python train.py --n_layer=8 --n_kv_head=2 --d_mlp=768 --positions="learned" --parallel_block=false --init_std_up=0.0572 --init_std_down=0.0572 --batch_tokens=32768 --seq_len=512 --train_tokens=156000000
MLP neurons of a small language model. Each row is named by its layer, matrix (down: output weights) and neuron, and shows model dimensions 48-175. Each number is 50 + 12 x the weight over its row's rms, rounded and kept within 0 to 99.
A block is one neuron, or neurons of one layer that tend to fire together. After each block is what it responds to, as a language model described it from the Wikipedia text at the highest values.

L2.down215:40 44 55 54 46 56 48 55 65 59 41 59 60 45 51 61 46 55 47 32 38 59 17 51 36 38 66 77 40 51 75 60 66 72 47 84 65 45 48 73 66 38 42 56 61 71 48 70 40 45 52 57 50 49 61 32 56 47 55 61 47 40 41 41 56 43 61 45 35 39 49 41 58 59 39 40 76 45 52 35 45 35 44 43 65 52 37 44 36 48 45 52 37 58 38 33 39 59 45 49 48 50 36 32 58 50 44 67 74 46 35 36 52 43 66 39 67 59 61 39 27 57 45 58 53 58 26 53
L2.down329:45 24 45 28 39 50 49 46 49 72 48 39 56 29 35 62 51 27 39 55 24 40 53 66 38 53 62 54 39 39 57 58 51 53 27 50 43 81 28 66 59 45 41 38 54 56 65 18 68 55 55 44 46 47 65 56 62 46 56 38 38 71 60 53 40 45 44 60 43 38 34 70 46 45 56 42 38 53 46 59 75 58 55 47 35 30 44 47 63 55 66 55 35 51 46 56 60 38 51 41 61 47 54 31 51 42 43 33 64 57 41 57 17 44 35 49 42 54 53 26 47 50 17 41 55 41 38 55
L2.down478:54 16 59 68 68 47 19 46 46 64 43 30 41 40 40 71 44 45 42 32 37 39 60 75 64 41 55 47 27 45 36 52 40 37 62 43 41 55 43 58 62 47 51 68 28 68 50 48 58 54 56 44 50 44 49 43 58 53 48 62 41 27 45 50 39 49 36 37 67 72 54 49 60 51 61 65 50 52 40 47 50 34 46 57 47 45 51 51 53 40 50 42 32 69 40 66 52 54 53 57 57 39 35 60 48 53 65 75 46 53 55 44 52 52 68 43 66 64 74 42 46 55 54 54 37 92 55 56
L2.down689:50 50 62 62 58 79 68 76 45 63 38 46 35 58 43 66 58 45 51 56 53 43 37 79 35 52 65 46 66 33 61 51 51 40 55 49 41 29 37 67 64 40 36 40 37 63 65 76 54 46 48 52 54 26 46 26 48 49 47 67 56 40 61 47 39 34 41 47 50 45 52 58 30 48 63 56 52 23 62 40 55 53 70 61 58 41 57 53 53 45 52 65 39 44 47 74 43 51 51 48 59 46 66 55 49 44 66 47 58 38 50 44 22 40 51 48 58 42 63 30 34 44 40 54 46 44 43 73
Responds to: Year final digits

L3.down273:40 38 24 58 60 58 43 37 39 57 49 40 42 70 47 51 52 32 55 59 46 65 78 69 46 63 37 62 35 63 77 64 54 54 42 44 45 58 44 39 48 47 52 63 62 48 53 31 69 45 58 64 61 51 22 59 28 50 51 56 35 40 37 64 38 80 67 38 27 40 50 54 56 52 57 45 41 58 26 42 58 65 76 50 52 51 52 54 37 39 74 64 67 41 53 31 35 46 59 43 41 49 67 58 40 53 65 46 59 47 86 37 53 46 52 53 50 43 61 40 53 46 46 43 48 43 37 51
L3.down734:49 74 41 65 47 45 47 51 49 66 45 49 47 34 40 50 35 47 65 49 51 49 39 65 24 66 58 42 43 42 50 57 62 66 60 38 75 36 39 50 44 62 47 44 33 64 65 78 57 51 36 29 40 48 71 43 52 55 46 56 41 27 53 45 52 57 35 54 49 64 47 52 59 50 47 68 62 70 77 36 62 73 54 45 61 61 61 67 52 48 54 26 33 43 42 62 52 42 34 51 53 61 70 60 60 73 74 58 36 47 38 44 50 39 52 66 57 36 43 48 50 48 61 43 57 49 37 71
Responds to: Infobox field labels

L3.down103:27 58 44 43 56 35 50 38 34 41 66 30 49 38 49 44 27 58 67 51 56 60 40 28 58 73 44 68 41 56 30 59 58 55 35 48 47 39 86 24 61 54 49 49 59 58 55 40 29 64 55 56 52 57 49 63 44 48 58 58 42 60 60 41 53 45 45 34 56 42 72 28 52 60 49 75 33 44 59 47 60 46 60 73 44 43 58 49 67 35 57 51 23 53 51 49 60 59 46 56 54 48 54 46 53 55 31 59 70 36 50 72 56 66 45 53 30 41 40 54 55 54 38 60 39 50 71 44
L3.down478:42 51 56 35 42 48 76 50 66 62 40 32 57 63 50 44 46 63 49 42 56 58 69 33 47 68 45 65 38 47 57 38 42 69 37 63 53 32 58 38 48 60 47 30 56 73 59 56 59 43 32 78 23 27 65 67 58 37 32 44 56 61 58 67 55 48 36 68 73 34 60 29 42 40 43 55 45 39 44 62 71 46 45 36 60 45 44 60 30 74 56 56 45 51 35 51 51 31 39 38 66 38 53 31 27 52 48 42 62 47 49 58 43 51 56 64 29 58 41 29 46 62 28 40 42 37 54 37
Responds to: Adverb after copula

L5.down280:36 31 29 54 55 57 45 42 27 46 64 59 40 49 39 43 58 48 52 51 27 47 48 56 78 46 69 69 48 49 46 61 60 47 81 49 69 56 27 39 45 19 53 51 62 47 63 29 45 43 45 48 34 38 42 62 47 45 74 67 57 50 32 71 53 61 49 49 58 70 33 63 52 57 58 43 45 58 43 62 66 50 45 61 53 49 44 59 55 34 52 52 42 39 44 46 42 37 45 27 50 45 40 60 64 54 24 33 39 61 60 47 40 49 56 45 58 27 61 48 64 60 54 51 50 41 40 43
L5.down353:63 63 57 66 55 53 52 73 37 54 54 64 49 51 63 46 65 46 56 53 61 55 52 46 70 48 76 47 40 33 65 56 41 32 59 68 33 52 16 39 52 50 62 55 57 53 46 51 50 48 38 43 41 39 35 61 56 39 56 53 51 56 25 51 43 39 66 66 58 73 48 45 60 67 26 68 31 36 48 46 40 60 31 45 51 18 41 45 42 41 41 37 65 74 26 41 57 64 52 45 56 66 37 66 43 41 62 51 58 44 52 64 34 47 73 45 37 62 42 63 57 50 32 40 60 42 52 34
L5.down436:45 51 58 56 45 45 47 53 52 27 57 48 69 40 77 43 43 60 37 45 34 35 68 46 41 62 50 38 48 29 64 58 36 30 62 41 63 51 37 56 35 55 61 47 56 48 38 20 65 34 73 34 44 37 51 51 45 26 45 52 48 42 41 26 48 73 51 69 60 44 52 29 36 70 56 43 47 38 42 51 52 62 45 51 52 45 48 44 56 51 56 69 57 50 57 67 67 64 25 48 57 65 61 50 53 51 72 56 36 43 37 37 55 39 44 54 52 55 37 71 53 53 46 33 35 62 46 66
L5.down440:51 42 29 42 56 48 45 54 64 45 66 54 59 49 28 69 35 45 30 53 30 67 61 85 49 48 31 52 48 53 57 39 50 30 74 26 47 59 57 30 32 51 71 54 44 31 60 39 59 68 61 52 71 49 47 46 44 53 46 67 51 70 44 50 30 39 55 52 54 35 50 51 63 54 68 43 39 60 44 64 20 48 60 68 31 42 35 45 55 42 58 36 60 57 39 74 54 47 57 44 57 50 43 55 48 42 48 31 44 48 54 57 48 42 55 47 48 68 65 61 62 58 47 35 62 54 44 79
L5.down442:44 39 46 42 46 37 49 32 67 55 23 50 49 38 28 51 61 52 50 48 58 74 49 36 39 42 46 28 77 57 60 35 42 59 45 41 47 46 55 54 55 84 49 39 41 25 62 42 44 55 47 50 45 64 48 52 53 50 42 65 55 45 70 21 62 52 29 29 46 49 37 48 65 47 70 40 50 59 52 48 49 70 46 54 70 53 72 62 47 74 69 52 46 40 64 51 46 53 66 57 57 45 55 46 36 49 39 25 30 40 43 64 53 43 36 56 51 56 47 44 59 53 54 53 58 44 59 51
L5.down590:40 43 52 33 57 60 43 46 33 57 22 69 49 64 45 61 59 73 63 25 54 54 52 37 61 69 55 64 64 54 62 57 57 65 39 58 62 50 53 30 70 61 48 58 56 40 70 47 37 42 41 38 47 34 60 53 29 50 50 73 38 77 60 50 72 19 38 35 42 49 53 48 50 43 48 38 43 52 57 46 43 38 50 55 59 40 47 41 38 48 32 15 59 48 38 39 44 47 52 79 29 67 52 45 57 53 37 58 52 49 51 54 29 54 51 48 60 37 53 50 59 43 42 78 69 26 64 32
L5.down630:39 43 54 53 50 40 45 61 56 16 48 63 56 54 44 64 37 47 76 61 45 45 56 29 57 55 44 31 34 55 55 25 60 68 64 39 65 46 41 47 58 31 49 58 51 47 50 51 53 52 44 49 51 66 15 70 65 84 53 68 56 27 48 40 69 45 50 42 36 68 59 55 43 62 51 40 57 61 59 55 68 51 57 20 66 48 47 45 41 67 35 39 47 52 56 59 52 44 41 68 51 72 29 43 52 44 58 42 43 47 48 51 57 34 68 50 28 54 37 69 13 51 18 63 66 41 57 42
L5.down688:43 33 42 61 72 35 73 44 50 47 49 25 78 77 40 46 57 39 47 62 48 63 39 72 54 64 35 65 59 56 60 51 22 52 61 33 43 31 51 76 60 50 39 57 59 38 52 42 49 55 58 41 81 54 43 52 52 65 55 60 54 45 31 59 47 59 51 40 44 54 45 55 54 53 49 43 31 61 57 53 46 31 45 46 54 39 48 51 58 48 58 57 52 64 48 49 47 44 45 20 44 43 39 56 38 49 42 59 65 38 48 68 45 59 42 39 28 49 65 58 38 53 45 63 46 60 33 92
Responds to: Verb stem after auxiliaries

L2.down327:38 43 66 50 68 52 46 52 50 68 51 61 50 66 39 31 43 24 46 44 62 49 44 61 45 43 55 49 42 83 44 69 43 51 38 61 43 73 58 59 65 54 45 56 50 51 45 50 70 45 35 52 33 61 64 51 38 44 57 53 65 38 73 52 48 50 64 37 32 42 65 73 82 51 54 61 51 72 31 51 53 18 44 36 68 41 51 47 30 45 58 59 64 51 32 38 52 53 53 42 55 40 47 53 30 59 40 55 52 51 44 69 51 44 43 33 38 43 78 51 53 31 56 36 34 27 50 48
L2.down706:49 23 49 86 45 73 54 31 57 52 50 53 41 54 32 66 61 33 72 82 56 29 35 67 59 35 47 52 31 42 38 32 47 61 59 60 67 34 48 41 71 48 46 49 38 34 66 52 47 46 46 63 39 56 60 70 32 59 63 56 49 60 50 41 48 37 59 48 47 35 59 47 49 30 64 62 50 28 53 57 16 55 52 33 60 52 50 42 41 67 51 31 58 33 58 57 40 60 44 46 53 65 34 50 40 36 50 53 58 66 66 46 49 59 59 65 38 55 50 47 57 57 44 42 62 28 55 36
L2.down733:51 59 38 57 38 55 26 57 47 32 45 48 53 66 54 57 67 39 46 74 53 31 51 66 64 59 63 71 68 47 37 43 50 37 58 67 32 56 42 36 39 48 35 53 55 56 56 45 48 32 53 51 29 49 36 54 60 42 58 35 64 53 36 48 66 24 74 58 46 25 47 44 69 50 42 65 49 32 44 15 56 50 44 49 34 61 52 60 46 51 47 49 53 47 38 45 34 65 64 59 47 45 59 70 73 51 58 62 53 38 63 73 69 55 31 71 48 44 21 52 53 69 65 41 59 46 45 52
L2.down746:49 55 56 44 71 43 24 41 61 38 31 51 14 39 68 39 58 33 49 41 46 33 45 65 54 60 55 55 64 51 58 55 46 58 59 32 47 53 41 42 44 53 66 52 53 66 53 49 45 55 43 63 55 38 43 55 42 66 50 76 55 30 54 54 52 44 70 63 42 46 52 59 54 33 68 14 67 39 58 33 61 77 59 30 39 53 57 52 29 57 44 59 28 55 46 52 52 53 51 38 25 38 66 40 37 49 41 49 62 64 40 66 53 38 43 44 41 56 62 47 44 79 57 47 50 32 31 63
Responds to: Infobox field names

L2.down69:50 58 34 59 32 49 63 43 56 30 42 64 57 34 53 39 67 32 32 49 43 74 49 45 35 58 45 57 58 61 32 34 41 48 57 43 37 48 64 47 63 29 48 58 47 37 54 31 42 49 79 54 71 39 65 41 56 45 67 72 50 60 50 44 47 51 55 53 43 67 43 40 53 51 59 39 63 40 41 53 50 59 55 46 61 58 48 49 55 62 51 52 43 51 56 58 61 34 20 55 37 57 64 30 67 34 41 47 36 64 65 62 49 62 66 55 43 54 42 42 36 44 30 65 66 41 44 75
L2.down246:37 78 55 59 40 56 63 60 64 44 31 60 44 40 58 44 45 41 68 43 54 71 55 54 59 53 66 46 60 41 54 34 60 63 39 56 36 65 37 59 45 50 30 29 56 39 38 34 26 56 41 45 78 28 46 62 53 43 53 50 43 33 31 66 66 54 46 54 42 45 32 51 49 63 25 47 70 54 74 68 47 49 41 47 69 49 47 59 77 48 52 45 60 59 37 43 58 44 41 74 65 52 46 40 50 35 46 52 51 30 34 45 35 56 62 53 69 65 56 43 51 15 47 48 35 57 43 62
L2.down282:26 40 48 47 30 52 53 55 57 22 38 42 42 55 35 42 18 58 54 41 42 34 53 34 65 32 63 56 54 51 61 48 72 41 47 46 56 27 62 63 54 57 62 55 63 40 42 48 57 51 50 48 26 67 56 82 45 52 62 49 59 34 53 45 32 46 65 64 67 46 50 41 37 40 57 41 65 61 54 56 35 46 39 62 49 59 48 60 55 45 60 53 67 43 48 44 31 54 63 34 48 45 51 75 44 48 50 34 82 65 64 49 36 31 52 48 42 23 53 36 42 41 32 60 40 43 37 59
L2.down381:59 70 56 52 65 40 26 61 52 39 51 60 44 66 37 54 63 47 60 36 37 72 43 48 38 62 50 42 46 46 50 30 35 44 55 50 43 58 42 27 65 39 39 25 58 34 42 34 52 23 55 41 65 38 54 51 36 44 55 32 57 58 49 71 54 67 37 80 42 67 68 65 57 43 43 63 53 43 57 53 43 43 59 40 55 51 47 55 59 54 51 35 64 64 45 56 67 57 33 56 50 69 61 43 60 29 37 58 71 61 53 52 43 68 46 45 30 78 21 71 39 52 51 30 56 48 49 41
Responds to: Passive past participles

L5.down8:53 58 36 54 36 26 65 54 55 55 34 24 61 43 74 64 48 54 35 60 49 44 44 39 59 60 42 29 59 45 41 40 63 38 49 48 43 54 41 57 33 65 52 61 42 29 48 49 63 63 38 48 54 55 58 58 43 39 37 34 47 68 52 41 57 46 32 47 60 39 74 28 41 47 66 36 53 35 36 51 59 44 45 43 45 73 46 49 71 49 29 78 52 48 57 43 40 60 61 44 47 69 38 37 43 47 43 35 37 40 86 48 59 58 53 54 68 38 50 37 55 49 69 61 42 57 44 40
L5.down178:48 48 37 37 69 58 69 49 47 57 62 56 41 54 53 65 32 59 40 68 45 48 39 46 23 51 46 42 39 27 61 43 66 59 39 36 64 54 49 58 33 79 44 33 57 36 50 36 55 47 46 39 33 58 36 67 63 46 62 40 60 67 60 55 54 70 43 51 42 33 56 40 48 62 59 16 41 64 53 55 54 66 61 34 59 48 46 69 59 49 51 43 30 53 66 66 40 41 56 43 49 45 66 59 29 50 48 69 55 61 67 33 51 39 40 45 65 53 54 42 63 26 68 50 36 38 56 00
L5.down349:70 48 51 56 45 31 62 55 44 60 51 37 57 40 44 53 23 37 74 49 59 46 66 43 52 49 42 57 52 57 43 66 42 34 49 28 45 30 53 53 46 48 52 38 34 60 42 51 42 36 34 55 17 44 33 36 51 58 60 65 48 45 37 51 38 32 63 35 52 63 68 27 62 36 41 54 35 52 35 56 44 47 60 39 62 55 58 40 56 76 46 55 43 54 43 46 53 75 57 70 59 65 63 48 41 62 59 64 53 37 39 44 65 50 48 53 29 46 49 48 50 37 57 57 62 54 55 39
L5.down357:61 41 43 39 45 34 50 66 37 66 59 43 67 52 58 27 70 51 40 54 54 54 54 49 54 57 56 66 67 46 55 35 67 50 37 41 61 52 49 47 48 36 59 49 53 39 33 71 53 61 60 57 30 53 48 41 52 56 27 35 63 54 39 52 39 36 48 66 49 27 47 33 33 48 36 54 54 36 69 56 38 63 58 64 35 46 51 52 51 72 28 49 49 53 55 36 57 52 52 67 57 47 61 61 36 46 56 42 42 55 55 28 76 70 42 39 70 47 21 32 38 65 46 53 39 52 61 27
L5.down580:41 62 49 33 25 36 53 72 54 62 53 55 64 33 43 38 44 44 50 51 42 63 49 58 51 49 68 38 58 57 33 60 59 42 63 40 50 50 43 48 17 20 50 49 46 19 29 49 67 40 75 30 46 34 63 51 38 61 41 30 56 53 38 36 51 38 43 70 59 34 59 33 65 63 49 76 65 44 61 56 57 54 45 45 63 38 44 63 54 58 50 55 53 54 39 50 43 60 34 39 54 63 37 39 57 48 36 43 49 51 58 57 72 55 44 25 36 42 65 77 64 42 36 37 35 62 55 35
L5.down624:53 65 52 39 86 22 62 40 46 72 42 61 44 64 57 57 50 46 41 35 55 36 43 49 59 41 56 42 47 39 55 47 56 51 35 57 43 22 58 64 42 52 42 43 41 46 52 40 56 37 49 57 82 67 40 33 55 49 51 62 36 42 59 44 41 70 48 54 45 50 69 52 53 36 46 43 57 52 44 56 44 48 37 42 66 42 54 46 70 55 81 48 35 70 58 35 29 45 44 55 67 37 43 41 49 54 49 52 62 55 40 56 56 45 49 42 58 42 63 61 47 34 56 44 73 57 58 43
L5.down659:26 37 34 42 50 27 59 52 55 55 61 58 37 56 61 62 35 66 62 37 57 30 54 57 53 47 51 61 56 56 41 34 34 38 45 57 50 58 58 52 58 32 32 38 59 44 55 40 57 59 51 57 80 69 58 47 35 66 53 35 29 74 93 52 30 47 37 46 45 31 24 44 46 56 44 48 43 55 39 53 37 67 41 60 40 39 41 40 60 47 40 49 37 64 52 44 51 47 59 63 46 45 46 27 90 53 47 42 58 64 44 37 38 55 50 34 44 60 62 61 54 72 57 45 53 43 38 73
L5.down748:60 51 34 59 57 38 51 40 57 51 57 38 43 42 53 45 68 58 43 41 58 26 46 53 57 59 35 72 60 58 63 31 58 29 57 61 58 37 61 65 60 62 20 53 49 42 65 32 53 49 73 43 51 52 58 17 50 44 52 53 48 72 51 59 47 48 58 72 47 51 61 33 41 62 44 33 41 57 46 44 58 55 37 53 55 54 27 23 42 38 53 46 42 78 62 39 57 41 63 41 52 45 34 48 52 40 54 59 58 45 46 67 67 39 57 55 46 52 45 38 54 56 59 58 66 29 51 55
Responds to: Decade-final year digits

L5.down166:67 31 67 59 70 67 51 33 66 53 46 38 57 44 53 70 47 27 58 62 67 52 26 78 28 61 61 44 44 35 56 32 34 55 47 59 44 49 36 47 52 53 62 70 47 52 49 40 51 53 48 71 27 51 39 68 77 36 36 59 29 66 37 36 64 48 36 64 29 58 52 45 58 45 67 67 42 39 53 57 62 71 42 40 59 64 54 51 41 47 44 41 46 55 55 52 41 49 37 52 44 59 48 41 50 46 52 60 63 43 57 47 43 45 60 63 53 49 63 37 45 49 40 45 88 67 51 33
L5.down250:57 48 40 57 49 42 74 25 71 38 33 51 62 52 49 46 47 37 62 71 66 62 46 50 61 48 40 61 68 50 53 56 31 60 57 51 48 65 40 84 50 45 31 67 33 25 56 61 54 63 42 41 50 39 39 63 68 61 42 44 27 47 55 51 54 62 49 52 42 53 42 42 44 45 75 33 59 50 55 48 46 54 56 44 48 60 52 45 34 46 56 48 48 63 43 60 58 26 55 59 71 65 63 29 43 44 39 51 30 33 56 54 52 65 48 57 65 53 28 36 58 55 60 44 56 80 41 54
L5.down308:50 29 58 46 36 57 33 61 43 59 42 34 53 59 48 41 68 21 43 34 59 59 66 69 47 54 43 68 73 51 66 38 40 39 50 49 58 50 51 26 54 37 54 41 58 59 45 43 48 68 33 47 56 23 47 66 48 40 37 47 47 34 54 67 44 82 30 52 37 53 46 65 41 37 35 70 49 61 41 50 46 44 55 43 62 72 62 26 52 38 43 66 40 69 50 48 42 29 50 60 48 37 43 65 62 54 37 45 53 59 49 56 40 57 44 42 62 55 68 57 52 57 61 50 59 33 37 72
L5.down335:57 37 66 57 59 58 55 27 55 34 37 63 50 66 60 39 47 58 44 53 45 62 60 49 42 38 40 68 37 55 70 69 50 52 47 56 29 61 45 45 67 55 46 49 78 68 41 49 58 48 58 61 75 24 54 60 32 35 62 61 14 57 66 42 61 45 69 48 49 38 46 41 33 46 55 58 53 45 54 46 46 49 49 58 31 44 45 55 39 53 52 59 44 44 50 63 51 37 48 45 69 75 34 26 44 37 38 50 61 32 79 54 39 44 26 73 47 56 73 44 34 59 33 54 27 50 60 63
L5.down504:63 61 61 53 48 51 42 58 48 34 55 33 60 55 57 59 58 62 52 51 77 47 56 47 68 52 49 58 32 54 71 51 55 54 70 62 50 33 13 76 54 43 49 51 44 54 58 63 45 64 53 46 56 49 57 52 49 55 52 45 49 34 46 37 49 49 47 40 55 49 35 51 43 55 39 51 50 62 25 69 47 52 41 39 59 35 45 51 48 37 43 54 53 75 50 49 36 76 47 51 45 71 41 65 56 65 48 47 41 61 58 37 21 56 37 49 58 40 67 33 49 43 60 36 50 75 55 64
L5.down505:45 33 38 60 59 53 43 54 46 36 54 56 44 59 46 55 52 63 38 35 35 73 62 35 39 55 63 37 47 39 66 37 49 48 75 46 43 42 50 46 60 46 75 63 61 54 43 41 57 65 47 49 57 23 34 47 42 41 43 58 59 51 60 36 18 70 68 46 65 54 66 37 42 34 80 32 44 28 58 37 48 59 42 50 42 54 64 66 69 33 56 28 60 39 51 47 46 54 54 57 54 83 14 51 64 46 54 22 45 41 56 42 73 55 43 61 70 36 53 48 52 34 36 58 58 47 61 48
L5.down592:62 32 45 45 40 44 64 61 47 54 69 45 63 37 61 40 60 45 45 32 53 70 37 41 66 54 54 56 32 64 35 56 47 57 53 57 24 41 60 48 46 58 60 43 52 51 65 43 53 30 25 56 31 72 57 38 68 47 53 56 63 70 53 53 56 59 39 42 56 46 23 46 42 73 74 53 34 41 43 34 51 50 41 47 52 60 64 71 75 55 46 77 48 51 59 50 37 48 58 50 71 57 30 53 42 44 43 30 64 47 40 57 25 47 60 40 42 44 44 52 39 56 60 53 32 60 62 61
L5.down685:54 51 35 62 52 44 51 22 71 46 60 41 51 67 61 59 45 44 43 56 56 43 64 42 24 43 33 45 33 43 62 46 29 44 51 46 42 45 43 67 58 35 60 73 79 37 48 33 63 33 46 40 46 30 52 42 40 77 57 46 30 44 35 56 58 51 70 40 72 34 65 57 51 19 50 48 50 67 76 63 52 49 59 57 62 51 42 67 27 50 67 52 41 48 47 46 32 52 52 47 46 69 67 67 60 29 48 51 17 49 69 36 50 62 58 44 52 40 42 53 45 46 56 46 68 51 60 53
Responds to: Infobox field names

L3.down330:49 36 53 47 47 69 51 52 46 74 30 40 35 30 50 38 43 53 34 50 53 78 69 46 66 41 60 47 41 39 57 53 48 53 58 62 59 41 79 35 67 65 64 70 57 65 44 72 33 69 50 54 72 53 37 66 57 56 40 17 49 38 67 35 41 57 44 50 58 49 45 38 53 24 38 49 60 54 46 56 48 37 63 26 73 43 57 45 60 52 42 39 54 42 55 56 53 46 55 54 46 73 53 57 46 37 49 46 54 56 53 32 39 64 47 40 59 71 45 51 53 41 49 72 47 43 47 50
L3.down747:69 67 66 51 40 59 52 58 32 47 60 41 32 49 36 45 74 68 32 67 28 58 52 55 54 51 30 43 63 59 46 42 39 49 44 37 52 35 62 54 56 43 39 57 52 41 47 41 38 37 46 39 70 63 48 31 44 52 58 83 55 54 50 28 49 30 48 67 49 70 63 41 39 47 66 55 50 53 27 41 70 49 55 46 65 41 55 45 44 59 45 42 42 45 38 39 59 35 81 60 50 38 31 49 36 52 38 49 40 53 58 32 39 54 40 65 69 46 54 57 68 34 55 60 41 38 50 67
Responds to: Word after "the"